config.yaml
d_mlp: 2048
activation: "tanh_gelu"
norm_place: "pre"
parallel_block: false
init_std_o: 0.00394
lr: 0.0125
warmup_steps: 63
doc_mask: true
MLP neurons of a small language model. Each row is named by its layer, matrix (up: input weights) and neuron, and shows model dimensions 176-271. Each number is 200 + 30 x the weight over its row's rms, rounded and kept within 0 to 999.
After each neuron's rows, "fires in" lists the words (lower case) most often at its 100 highest values on Wikipedia text that the model never trained on.

L11.up1962,171,213,180,254,197,248,183,213,240,183,202,188,195,228,204,218,187,199,228,245,230,199,217,161,162,221,226,208,194,262,143,195,168,236,131,183,173,170,232,194,228,232,208,227,239,222,185,170,214,194,241,200,164,201,187,196,207,196,197,202,198,210,233,190,251,280,180,176,219,202,190,260,183,221,233,240,240,176,157,153,152,186,218,192,195,204,263,152,207,202,192,200,151,190,209,227
fires in: "after", "of", "on", "for"

L11.up1835,205,183,176,158,144,246,176,183,214,174,184,174,147,218,214,180,193,201,203,222,211,155,181,206,229,183,209,145,203,204,200,225,210,174,209,204,233,192,156,200,174,147,197,194,224,170,252,214,252,262,223,122,196,201,139,174,217,173,138,163,243,219,201,179,177,241,157,146,150,269,226,176,212,187,167,179,220,223,153,235,210,249,182,223,230,166,182,169,221,215,223,173,183,165,245,171
fires in: "the", "s"

L11.up120,175,229,198,239,220,183,215,218,179,181,171,210,164,198,201,232,198,170,255,181,160,195,199,182,199,215,172,193,183,182,206,161,210,211,178,195,183,231,198,173,200,238,193,190,239,233,144,236,215,195,187,194,219,230,156,286,193,226,167,225,196,179,194,192,231,169,194,168,169,234,217,171,184,175,211,241,198,204,187,179,222,194,160,223,197,198,194,219,182,155,206,220,190,224,226,204
fires in: "the"

L11.up500,195,134,146,185,183,248,212,208,212,258,134,225,219,207,182,210,167,177,189,145,150,165,192,178,165,203,210,213,168,196,186,188,230,219,184,186,174,207,245,215,182,179,243,209,207,177,188,214,202,203,191,191,212,211,182,227,175,179,198,233,246,263,189,219,262,208,205,190,135,213,177,199,220,224,206,170,198,195,165,203,186,234,227,174,224,236,156,231,196,141,232,226,190,154,191,180
fires in: "joined", "at", "of", "to", "by", "married"

L11.up281,178,169,163,190,261,195,178,246,224,190,191,207,229,211,203,209,193,209,234,178,181,183,218,209,245,212,185,222,180,183,201,238,174,220,204,267,190,220,174,241,213,197,123,201,217,192,210,195,211,179,177,191,183,164,229,150,199,184,215,147,190,207,211,197,197,189,176,197,211,167,172,245,194,170,162,191,145,186,204,230,205,206,188,245,171,199,182,140,172,162,211,198,161,191,202,138
fires in: "to", "been", "be"

L9.up126,144,152,226,224,225,184,177,198,221,190,176,155,117,259,189,206,245,190,242,233,174,147,166,211,209,189,204,222,249,160,131,229,200,205,191,206,221,231,181,116,172,182,215,164,174,213,173,215,215,237,206,234,241,231,193,234,206,192,183,231,206,200,200,216,153,207,254,227,207,222,138,184,224,184,229,220,178,260,169,251,172,216,197,209,239,207,155,220,225,168,165,177,164,174,224,211
fires in: "the", "oglu"

L11.up1752,202,205,183,188,206,179,168,233,127,179,193,191,230,263,189,190,168,172,136,232,207,138,182,184,218,162,159,228,187,242,229,224,185,173,209,178,159,199,181,174,150,182,208,219,238,194,228,217,223,211,221,151,176,171,226,179,183,150,145,217,185,200,210,188,177,180,215,182,184,161,164,189,215,209,209,196,190,197,178,211,218,197,139,215,212,189,243,143,176,171,208,232,188,222,208,223
fires in: "the", "a", "at", "not", "was"

L9.up72,185,191,217,181,201,220,162,158,208,218,209,164,201,195,230,141,208,222,206,191,171,177,206,186,190,171,230,234,205,170,244,200,263,206,169,186,210,169,203,168,138,261,227,191,194,209,152,190,193,183,198,250,227,200,86,149,157,218,210,175,191,272,213,193,183,239,169,208,185,233,159,159,207,220,197,176,201,206,237,201,201,208,160,231,152,222,218,203,176,205,201,189,153,155,221,190
fires in: "of", "de", "to", "from"

L9.up1894,180,224,167,178,235,200,178,172,212,206,133,218,281,154,256,210,234,226,222,212,95,196,200,213,193,191,184,183,263,158,220,221,157,201,204,190,198,216,263,225,190,205,198,202,176,220,154,232,223,162,165,184,247,178,206,212,182,156,175,161,169,213,195,166,210,210,190,232,212,222,181,218,238,219,205,202,243,217,196,232,230,216,178,235,167,204,181,202,198,192,150,175,199,194,184,204
fires in: "that", "which", "have"

L9.up813,210,127,182,188,227,178,162,138,227,187,226,119,212,215,191,160,158,257,195,149,168,184,217,179,232,224,188,187,187,200,249,183,193,169,170,159,195,179,171,237,179,228,227,178,278,218,151,226,255,206,200,179,224,242,209,150,186,209,179,146,163,168,214,206,225,189,169,134,221,162,193,235,200,168,197,232,241,226,221,164,251,158,253,222,171,186,174,187,203,172,259,101,165,146,178,136
fires in: "their", "his", "of", "s"

L9.up252,194,192,162,238,186,204,191,89,137,195,233,191,228,224,211,152,217,183,178,213,216,192,209,171,214,193,178,216,220,168,238,230,156,202,163,173,182,166,194,195,233,252,154,199,228,216,223,163,171,92,248,177,221,195,268,145,221,139,179,185,217,169,182,179,194,218,191,179,171,199,191,190,189,181,221,188,205,186,191,251,225,102,227,187,251,213,213,173,188,186,221,184,239,164,260,212
fires in: "was", "000", "of", "made", "were"

L11.up1747,219,160,180,248,182,232,195,236,191,189,182,213,216,169,195,187,222,178,221,239,218,194,213,255,159,170,215,198,217,101,236,202,223,238,119,197,143,163,208,179,172,222,246,180,167,147,167,152,216,167,208,203,234,209,226,200,173,196,179,200,162,227,191,185,166,220,191,200,193,198,187,235,197,176,199,187,178,247,223,212,207,222,220,214,183,154,255,168,158,162,199,195,169,178,215,198
fires in: "has", "have", "had", "having"

L9.up1362,154,197,167,194,212,158,198,200,153,234,168,196,170,218,220,246,188,180,229,167,161,222,260,181,211,175,177,267,173,181,165,196,201,200,200,226,167,218,175,187,168,179,171,204,150,173,235,209,191,251,172,251,126,241,214,170,155,237,199,213,269,254,235,150,220,229,236,199,155,194,197,173,189,147,208,197,191,174,186,227,205,205,177,148,175,243,215,202,183,186,183,198,175,191,159,202
fires in: "that", "as", "if", "after", "via"

L11.up27,251,204,256,177,219,198,181,121,155,146,213,130,182,188,177,145,184,225,195,129,165,195,233,214,202,201,240,204,176,173,182,200,182,211,195,181,197,252,160,164,150,206,226,246,193,220,233,178,242,212,210,194,196,163,215,194,236,187,217,196,197,227,223,200,195,197,179,199,217,156,210,224,197,120,201,175,162,251,244,172,169,182,244,181,173,212,171,195,247,217,179,223,210,190,200,141
fires in: "in", "to", "of"

L11.up1082,203,196,215,235,184,209,206,223,203,219,195,208,194,183,205,277,183,148,186,219,239,212,221,206,113,181,228,213,174,179,192,198,169,203,185,186,178,157,188,229,147,243,208,179,175,177,183,218,193,205,237,175,148,214,178,195,251,195,139,196,191,201,202,211,160,224,142,192,237,243,178,210,232,242,224,214,181,298,169,199,246,160,186,201,189,228,216,172,178,135,262,196,207,195,217,213
fires in: "had", "has", "have", "with", "were", "been"

L11.up39,160,146,234,184,164,228,245,198,226,190,214,179,181,122,223,169,182,219,204,204,229,182,124,176,192,164,171,236,184,191,125,156,185,207,215,192,187,175,191,224,245,171,194,182,172,148,216,209,221,173,202,209,224,172,193,247,197,226,203,225,233,227,176,224,200,125,259,191,206,194,166,174,139,211,214,146,193,219,260,167,181,229,240,190,170,236,131,230,191,151,199,171,171,167,165,214
fires in: "in", "4"

L9.up459,169,222,237,220,230,161,239,156,141,144,185,213,210,207,244,216,224,173,191,212,232,209,235,181,180,202,196,168,160,161,182,201,210,236,190,173,231,236,183,211,243,168,217,125,211,167,229,214,203,183,207,202,184,206,203,179,203,203,218,208,215,194,208,202,178,217,209,203,198,185,189,214,160,173,133,275,205,207,212,187,169,204,179,174,160,188,205,233,228,167,187,182,223,176,157,176
fires in: "as", "the", "that", "this"

L9.up1789,229,167,179,242,194,159,196,210,230,216,153,183,205,263,175,172,201,215,216,162,240,233,210,216,254,145,201,194,191,209,207,212,176,260,181,211,201,211,226,149,218,227,217,236,209,227,197,151,202,198,162,232,227,208,195,175,199,191,162,177,187,220,181,182,190,201,158,234,241,217,184,279,216,245,169,197,238,169,188,201,182,205,165,193,164,171,236,200,181,208,216,210,227,240,151,206
fires in: "in", "since", "from", "of", "september", "until"

L9.up902,207,249,190,225,213,233,191,177,200,221,210,223,218,191,190,241,201,169,164,220,234,190,183,147,176,209,210,196,177,192,153,142,238,216,156,244,190,237,236,195,174,205,267,224,208,158,159,211,225,155,219,163,205,220,197,174,219,252,206,216,142,193,171,225,200,196,221,168,163,197,171,176,179,247,248,155,192,170,165,243,257,221,182,200,216,204,189,210,173,161,210,235,222,198,186,274
fires in: "was", "first"

L9.up611,232,205,207,188,255,190,214,186,195,184,194,194,235,232,180,203,158,201,211,247,163,131,253,136,208,197,177,202,238,205,196,267,213,212,242,143,212,176,212,200,193,293,161,207,221,184,175,170,206,186,190,222,215,144,200,178,181,160,187,204,179,111,175,148,210,188,204,201,232,215,191,196,245,164,158,134,216,195,187,215,160,196,134,191,205,233,209,139,186,192,203,214,207,176,174,222
fires in: "were", "are", "was", "is", "has"

L9.up251,193,148,212,220,257,208,213,147,225,167,174,182,230,207,181,203,229,218,211,124,149,176,199,177,191,234,253,156,238,125,222,250,174,220,242,182,184,165,214,224,176,207,243,236,237,175,190,144,170,218,174,257,214,134,199,175,203,200,270,198,212,225,215,194,192,214,172,193,160,220,190,217,202,226,143,224,232,206,191,220,262,236,207,176,173,223,194,184,167,256,150,218,190,151,251,161
fires in: "of", "to"

L11.up1788,201,239,199,208,198,194,200,181,202,254,175,221,190,241,190,178,166,207,187,221,164,256,196,164,248,209,177,178,213,172,261,221,211,229,222,240,177,192,188,210,186,162,175,202,173,186,160,122,171,211,188,224,163,152,212,224,221,191,201,189,182,240,203,158,164,142,195,210,201,217,181,212,202,155,184,179,175,226,160,188,179,173,221,136,241,184,208,185,222,155,223,203,201,224,274,222
fires in: "to", "would", "will"

L9.up595,183,229,189,215,205,151,175,210,217,253,185,174,196,207,174,228,209,215,227,235,240,219,256,128,189,164,210,219,192,184,215,148,243,215,219,226,255,190,220,191,136,220,230,226,192,156,203,195,186,179,158,205,173,207,229,134,210,164,190,197,216,219,223,194,182,257,201,172,188,221,177,257,163,188,191,185,169,174,186,226,190,196,264,204,177,220,184,191,151,161,246,183,214,248,190,157
fires in: "march", "may", "december", "as", "august", "maybe"

L9.up575,237,249,183,186,197,169,228,140,155,146,214,233,201,132,189,172,186,179,178,189,187,208,238,248,234,158,170,183,179,225,187,217,228,142,145,210,213,193,226,219,175,261,198,217,205,168,220,194,195,215,206,229,188,194,192,205,195,207,177,165,228,210,228,180,205,176,245,231,243,242,220,199,124,193,204,224,228,195,179,181,172,183,168,208,199,147,172,223,252,231,215,219,174,202,219,191
fires in: "and", "to", "in", "as"

L9.up1058,181,162,228,201,218,270,214,150,201,277,161,160,215,189,208,214,195,179,196,233,184,151,270,220,212,177,184,169,166,197,168,199,208,150,246,204,240,264,226,201,190,213,176,188,187,160,215,169,208,209,204,182,198,217,189,146,186,211,190,169,216,180,189,215,206,163,185,243,184,220,225,196,182,189,197,176,203,171,161,118,207,211,247,151,217,236,217,201,179,166,209,223,212,228,188,182
fires in: "to", "and"

L9.up536,272,188,188,251,175,169,135,186,157,230,202,168,217,194,223,164,196,191,195,123,259,215,199,169,205,177,183,210,207,209,179,211,164,252,179,198,236,204,215,227,198,253,177,165,164,246,223,133,230,182,199,231,198,192,170,208,251,209,221,209,199,199,224,240,186,195,217,225,193,217,159,220,216,214,242,164,236,210,242,219,157,193,141,181,202,174,249,185,171,178,141,170,205,210,198,217
fires in: "in", "following", "by", "for", "after", "on"

L9.up1330,214,190,180,200,175,197,228,203,163,217,192,189,229,219,208,172,162,209,183,239,233,208,247,188,230,171,176,217,217,183,222,211,197,210,180,189,175,192,192,218,125,240,212,95,201,197,194,193,208,161,223,185,203,173,215,196,184,159,166,180,107,248,181,258,185,200,160,224,204,195,160,215,184,211,165,131,210,183,202,168,178,180,216,215,211,150,185,159,187,252,201,187,243,238,170,189
fires in: "has", "have", "had", "having"

L11.up187,188,236,157,223,184,160,192,232,182,188,209,152,206,209,210,220,190,166,195,254,183,200,174,236,181,206,180,148,184,232,180,188,247,194,206,183,193,187,208,222,232,181,163,226,221,233,189,140,222,162,207,185,183,187,220,200,214,229,186,212,207,226,169,233,159,196,247,195,193,187,204,176,197,199,237,242,192,214,173,219,190,176,221,209,186,187,176,182,181,176,197,202,197,249,200,200
fires in: "of", "from", "under", "with", "to", "that"

L11.up1137,190,237,209,201,225,212,220,183,172,228,198,204,213,163,243,180,233,106,227,196,160,215,216,249,190,220,173,226,195,166,183,204,234,190,227,183,210,174,210,179,175,158,204,241,235,202,170,184,165,186,219,202,216,184,228,194,149,220,242,209,242,197,221,141,192,136,226,192,198,137,162,246,237,193,153,234,167,221,164,209,177,153,166,201,194,211,194,138,185,240,200,191,213,205,182,206
fires in: "a"

L11.up345,218,253,269,219,212,187,258,146,167,191,223,239,212,193,233,227,253,158,203,167,200,218,208,145,188,199,184,249,194,171,223,210,187,204,201,221,207,197,184,176,260,233,187,187,249,192,208,161,178,207,224,228,194,205,254,162,232,228,209,216,137,186,216,189,174,212,197,213,166,197,172,185,187,194,186,188,189,246,200,158,257,174,222,211,173,153,184,180,171,212,202,169,164,199,153,233
fires in: "this", "these", "and", "catalan", "new"

L11.up1072,163,178,220,186,256,169,230,216,135,266,227,244,166,200,202,216,218,171,205,197,216,187,163,204,225,244,180,247,233,186,222,260,179,165,206,194,232,159,236,205,210,156,165,177,251,234,157,207,140,212,226,143,220,212,224,247,184,214,184,213,237,222,260,143,181,184,176,208,206,189,176,213,209,217,214,211,181,242,145,169,244,248,277,258,157,173,195,188,185,165,250,169,232,138,179,236
fires in: "the", "his", "s"

L9.up1759,144,179,214,252,196,204,188,224,182,196,184,169,209,205,199,203,178,175,196,222,178,160,193,198,208,199,172,226,219,204,198,184,263,234,211,200,234,181,180,236,210,175,186,216,174,227,157,155,200,175,144,199,219,200,242,197,200,205,206,195,197,260,197,220,165,193,232,170,171,198,303,220,214,194,151,258,204,159,199,163,201,196,197,197,180,199,226,215,239,208,175,171,198,210,222,220
fires in: "of", "and", "s", "the", "to", "both"

L9.up1269,188,173,194,193,215,196,234,206,153,157,221,167,189,184,193,185,170,210,207,174,217,213,256,218,202,188,184,210,193,244,179,207,147,197,250,196,190,179,244,188,186,163,244,223,176,178,186,200,187,180,206,237,186,202,213,158,244,156,211,186,269,208,217,146,266,212,213,190,180,188,232,174,169,185,205,183,222,203,231,190,196,186,178,180,230,221,187,171,180,200,182,229,218,215,198,202
fires in: "from", "only", "until", "to", "for", "in"

L11.up480,202,198,198,163,192,222,180,231,209,194,267,185,185,223,249,228,178,208,205,224,248,210,176,230,227,196,206,209,185,201,159,241,210,196,243,151,187,201,227,227,219,131,256,214,176,216,155,200,245,174,188,180,197,161,216,192,172,197,268,174,224,223,214,188,234,211,200,187,223,215,178,167,199,165,250,239,158,202,198,208,210,183,196,161,168,229,186,201,203,174,223,185,262,209,179,193
fires in: "a", "by", "de"

L11.up1883,234,246,213,154,235,245,257,193,202,170,186,204,221,194,197,249,189,188,256,203,246,186,213,240,147,181,210,213,135,160,217,176,190,195,216,240,169,208,173,216,167,214,189,178,231,186,126,180,133,230,144,210,217,241,236,228,202,185,218,205,228,149,180,212,261,223,256,180,200,169,184,185,194,228,237,199,232,212,217,193,227,175,169,139,186,180,133,202,190,201,216,211,201,203,204,168
fires in: "a", "top"

L9.up512,211,248,153,227,204,153,218,238,163,212,229,272,174,197,161,170,128,192,232,254,233,222,174,162,235,205,170,207,191,206,180,238,167,218,151,195,200,182,169,223,100,182,199,142,208,185,195,237,256,219,244,205,183,171,221,200,161,204,222,204,154,202,186,200,190,196,229,181,192,203,194,155,199,100,142,163,213,196,172,254,156,229,215,191,187,167,180,202,177,125,196,202,247,158,177,198
fires in: "had", "have", "has", "to", "with", "in"

L9.up1272,140,190,188,200,245,204,264,194,250,194,203,196,209,187,218,201,274,228,250,235,201,197,189,171,149,177,241,201,170,197,225,234,244,159,198,247,178,214,172,217,198,199,210,199,225,192,146,165,219,203,233,206,209,190,207,212,171,197,193,222,214,184,193,243,165,187,172,216,178,226,207,187,160,226,231,219,216,203,149,214,187,250,231,167,202,162,177,200,149,207,247,170,193,179,167,202
fires in: "his", "and", "to", "their"

L11.up1140,206,203,206,179,169,215,214,214,222,191,231,201,227,170,253,171,174,214,218,226,208,239,190,280,191,246,151,220,223,173,166,225,218,201,203,181,215,192,208,249,201,145,178,195,145,214,193,223,166,212,222,233,187,222,214,179,175,94,199,162,218,195,215,232,254,161,218,187,237,168,174,181,211,240,200,241,255,214,206,262,165,203,156,249,170,170,142,225,189,223,219,210,165,191,234,194
fires in: "a"

L9.up1060,214,238,176,236,276,152,140,183,191,159,169,225,186,194,186,210,191,196,196,179,150,211,239,226,192,236,175,189,255,169,236,226,191,247,184,268,226,207,192,148,259,239,266,158,196,162,138,161,195,167,237,192,211,201,188,210,228,144,175,166,183,205,220,215,217,175,147,205,208,207,170,226,199,203,178,144,197,199,144,184,188,228,236,183,186,223,213,164,243,190,187,228,186,225,256,244
fires in: "of", "in", "for"

L9.up231,229,187,126,206,219,197,169,137,191,163,208,245,173,189,175,195,187,140,191,208,182,167,226,211,208,186,223,212,153,179,173,184,242,231,173,215,188,168,193,195,240,227,170,190,168,168,182,227,214,231,225,241,167,190,184,169,183,213,180,150,175,187,244,190,216,196,226,217,163,173,208,214,186,217,144,191,216,233,192,230,234,191,252,159,194,225,236,222,211,211,226,214,182,199,223,178
fires in: "of", "oglu", "0", "no"

L11.up1010,169,284,159,184,181,150,124,205,245,210,211,237,197,202,285,221,183,201,202,160,227,257,180,230,183,178,137,190,176,179,222,218,225,164,164,179,139,172,212,189,208,249,223,201,173,226,154,199,226,221,149,165,218,213,201,170,257,246,177,185,192,245,232,190,201,172,225,151,161,234,244,172,217,192,183,164,166,226,200,197,176,240,203,162,176,197,173,220,179,167,206,227,130,173,167,237
fires in: "of", "that", "said"

L11.up1047,154,158,195,188,299,203,174,203,211,188,182,194,170,181,204,197,212,185,205,216,201,163,209,197,215,203,165,198,212,179,246,177,197,203,207,222,222,199,197,197,166,192,198,142,188,231,229,187,302,145,230,167,235,201,216,192,155,168,139,193,257,217,217,148,207,261,244,213,174,218,213,219,208,173,206,223,130,140,212,186,187,213,198,231,179,223,149,239,225,184,185,196,204,142,206,200
fires in: "his", "her", "their", "s", "a"

L9.up51,236,146,220,239,176,209,199,186,182,208,195,218,193,216,166,192,180,221,206,200,203,195,200,222,211,208,141,188,243,236,175,238,198,176,215,227,258,236,219,204,226,199,207,161,215,196,196,129,225,230,150,224,235,222,217,220,192,201,239,230,229,172,221,144,183,199,191,192,188,179,161,253,218,154,208,203,246,198,198,249,169,192,210,258,222,129,220,163,216,162,256,241,212,200,123,243
fires in: "0", "may", "known", "would", "to", "there"

L11.up1521,180,211,249,151,177,136,222,211,230,209,164,179,185,237,194,243,198,210,221,205,136,224,196,193,183,263,246,189,224,146,208,240,214,213,229,231,151,226,177,202,177,212,245,175,187,114,217,190,210,169,172,156,219,227,220,195,204,243,142,214,212,225,171,219,194,243,176,229,191,224,197,216,237,237,211,228,179,143,176,195,255,224,219,161,222,168,214,197,225,189,157,179,214,198,165,259
fires in: "there", "however", "which", "what", "and", "it"

L9.up1160,192,225,206,141,217,236,201,249,223,216,185,218,158,251,209,225,194,206,204,185,212,185,145,217,224,188,201,250,178,218,198,210,162,182,193,191,197,197,204,224,219,220,181,165,171,187,210,243,179,231,249,193,168,230,178,243,240,195,154,134,218,167,185,196,182,175,128,167,211,200,221,225,242,129,154,216,161,168,166,197,188,174,203,142,240,212,197,199,179,191,174,217,164,150,180,232
fires in: "as", "without", "and", "after", "than", "also"

L11.up1540,174,230,219,182,229,220,195,250,184,225,202,241,193,250,192,185,207,196,226,169,228,246,155,204,184,148,187,216,167,105,200,187,202,145,252,214,212,220,180,211,211,213,182,245,167,180,211,250,242,209,201,212,222,231,194,174,206,196,178,186,216,256,183,190,163,215,190,179,136,150,210,189,229,230,183,220,180,253,223,172,199,211,175,244,186,272,239,214,187,174,165,218,192,155,202,191
fires in: "as", "in", "what", "to", "have", "that"

L9.up567,211,209,229,190,190,247,263,225,186,183,190,237,168,229,201,182,239,179,228,175,216,188,203,156,196,177,197,131,192,208,201,185,179,219,197,242,216,213,193,188,223,251,172,154,222,201,199,239,187,197,207,172,192,238,223,180,236,231,141,169,210,178,214,208,182,249,182,232,217,182,216,176,206,147,166,176,200,168,206,239,210,156,177,173,235,190,225,191,227,177,225,231,180,173,170,274
fires in: "also", "as", "and", "these"

L9.up156,204,234,192,154,157,169,157,163,202,180,223,256,177,158,203,204,184,200,253,238,220,216,183,211,240,205,200,238,187,172,201,228,230,235,245,180,170,215,226,173,165,177,225,204,183,180,157,225,222,184,273,194,175,179,222,213,198,164,169,221,109,216,168,249,148,165,212,155,173,198,216,259,307,211,209,183,229,212,203,194,233,209,254,177,257,163,189,201,251,191,215,208,182,171,231,212
fires in: "as", "not", "had", "was", "being", "made"

L9.up470,214,184,203,206,204,183,210,218,150,232,190,220,231,199,246,187,125,113,186,222,176,198,185,203,148,137,104,174,218,184,194,173,219,205,214,185,187,227,199,242,187,208,220,182,197,187,207,206,178,209,139,200,200,193,250,257,162,223,236,217,152,211,186,188,198,221,192,170,157,189,185,216,230,197,200,220,186,178,162,210,154,184,214,280,226,186,214,227,209,175,205,233,210,249,125,262
fires in: "a", "such", "of", "with", "featuring"

L9.up198,165,244,137,252,225,223,187,174,238,252,221,221,138,170,192,217,139,190,245,207,196,204,251,209,130,169,218,239,214,196,182,157,185,179,195,197,163,176,181,254,260,216,206,192,224,231,254,243,226,184,163,170,203,209,204,196,164,110,238,177,215,204,207,147,199,208,255,247,185,235,195,222,162,173,216,205,174,223,219,219,215,220,172,141,245,168,182,192,182,196,233,213,177,145,244,248
fires in: "as"

L9.up550,142,196,215,196,245,156,184,200,157,219,240,236,213,241,205,200,166,167,168,175,180,218,155,210,186,214,217,201,179,182,175,183,228,238,186,213,209,149,150,192,175,286,229,217,191,240,178,243,174,250,217,148,253,187,288,164,203,202,175,176,152,230,194,182,183,215,184,160,164,179,241,253,200,219,160,173,195,163,171,178,159,186,246,191,209,197,219,157,165,225,239,233,213,197,208,228
fires in: "as", "of", "with", "including", "s", "called"

L11.up224,130,166,251,190,174,229,169,188,226,213,193,235,213,244,259,172,176,187,217,197,200,175,189,200,232,255,164,149,249,184,167,184,209,190,180,168,238,177,191,234,199,173,200,197,192,228,163,216,189,191,233,217,173,190,193,196,241,148,206,150,244,209,188,229,176,215,222,168,213,168,206,203,230,222,231,264,153,201,165,160,222,194,231,257,173,235,223,174,208,197,228,197,168,230,195,123
fires in: "the", "a", "one", "my"

L9.up180,217,209,207,222,226,262,256,203,207,212,271,212,214,203,180,217,262,198,224,193,166,180,146,175,194,171,159,185,170,222,247,187,211,253,147,161,206,171,194,210,177,264,218,225,189,187,196,250,200,203,197,186,179,229,236,194,222,228,181,204,209,211,194,212,184,249,210,151,115,168,171,234,178,178,196,199,196,118,204,227,199,197,216,210,213,223,202,251,218,247,240,232,170,182,207,228
fires in: "on", "around", "at", "outside", "along", "in"

L9.up24,197,215,207,180,199,157,161,250,216,204,161,216,195,261,197,215,160,216,192,232,193,258,172,188,194,187,214,229,170,203,206,166,185,234,157,215,142,210,207,173,212,243,134,186,157,241,170,242,147,174,173,223,243,224,191,186,215,255,214,209,176,219,193,175,165,182,165,174,182,165,247,264,263,184,180,228,232,130,184,245,189,182,211,246,207,215,205,206,133,157,168,134,158,224,203,225
fires in: "and", "was", "had", "to"

L9.up646,249,174,264,184,200,199,257,219,234,136,204,226,196,164,212,195,204,202,151,207,226,241,188,150,206,194,231,212,191,258,216,221,215,261,187,195,167,197,194,178,175,203,229,209,224,232,270,187,264,178,222,175,241,262,153,235,178,185,217,143,192,181,198,214,190,133,210,174,202,229,265,205,273,171,214,191,186,158,174,158,232,192,225,227,159,215,168,221,174,202,220,250,231,170,191,198
fires in: "s", "his", "14", "main", "year", "her"

L9.up1511,206,178,200,203,211,219,166,183,233,178,168,191,178,202,237,234,248,231,231,197,192,191,189,179,203,180,215,222,161,160,246,247,209,288,176,222,234,182,160,249,132,221,165,137,192,182,241,247,178,214,296,205,215,173,214,224,163,237,209,186,207,217,199,178,159,198,163,208,249,137,210,244,196,220,141,193,249,175,239,178,161,203,162,157,227,238,162,211,200,234,203,186,203,182,164,198
fires in: "to", "then", "they", "he"

L11.up1796,232,183,221,166,257,224,193,221,262,176,225,201,208,186,197,193,202,205,205,186,285,176,189,174,238,200,179,208,215,204,153,192,201,183,207,182,235,176,236,231,201,213,224,202,197,170,188,234,251,204,183,220,171,157,187,166,208,232,197,269,203,219,211,203,177,151,189,167,226,146,215,230,188,183,212,242,212,178,229,171,209,146,271,205,182,192,218,228,190,191,222,176,186,145,207,239
fires in: "in"

L9.up1705,190,160,204,243,202,188,202,291,203,143,238,178,205,213,253,215,246,155,195,167,195,279,220,166,179,181,166,222,175,183,214,175,155,177,136,198,235,165,239,175,203,180,223,195,157,219,167,177,199,208,191,180,198,180,214,193,201,200,174,229,176,195,201,129,220,131,200,166,213,140,118,305,224,212,231,212,214,168,212,192,154,140,216,194,154,190,208,176,168,192,200,184,207,199,186,181
fires in: "also", "to", "may", "have", "only"

L11.up827,242,142,160,194,183,179,216,218,183,173,230,225,177,210,172,172,155,236,226,249,215,190,247,176,202,185,203,153,199,280,209,260,214,191,196,219,160,188,252,203,146,230,255,187,210,175,202,146,166,224,208,273,177,215,222,190,144,172,166,244,192,209,163,204,266,210,167,195,213,175,132,214,195,234,229,186,194,229,245,174,201,203,237,195,135,194,210,200,212,242,145,157,216,211,171,183
fires in: "in", "of", "early"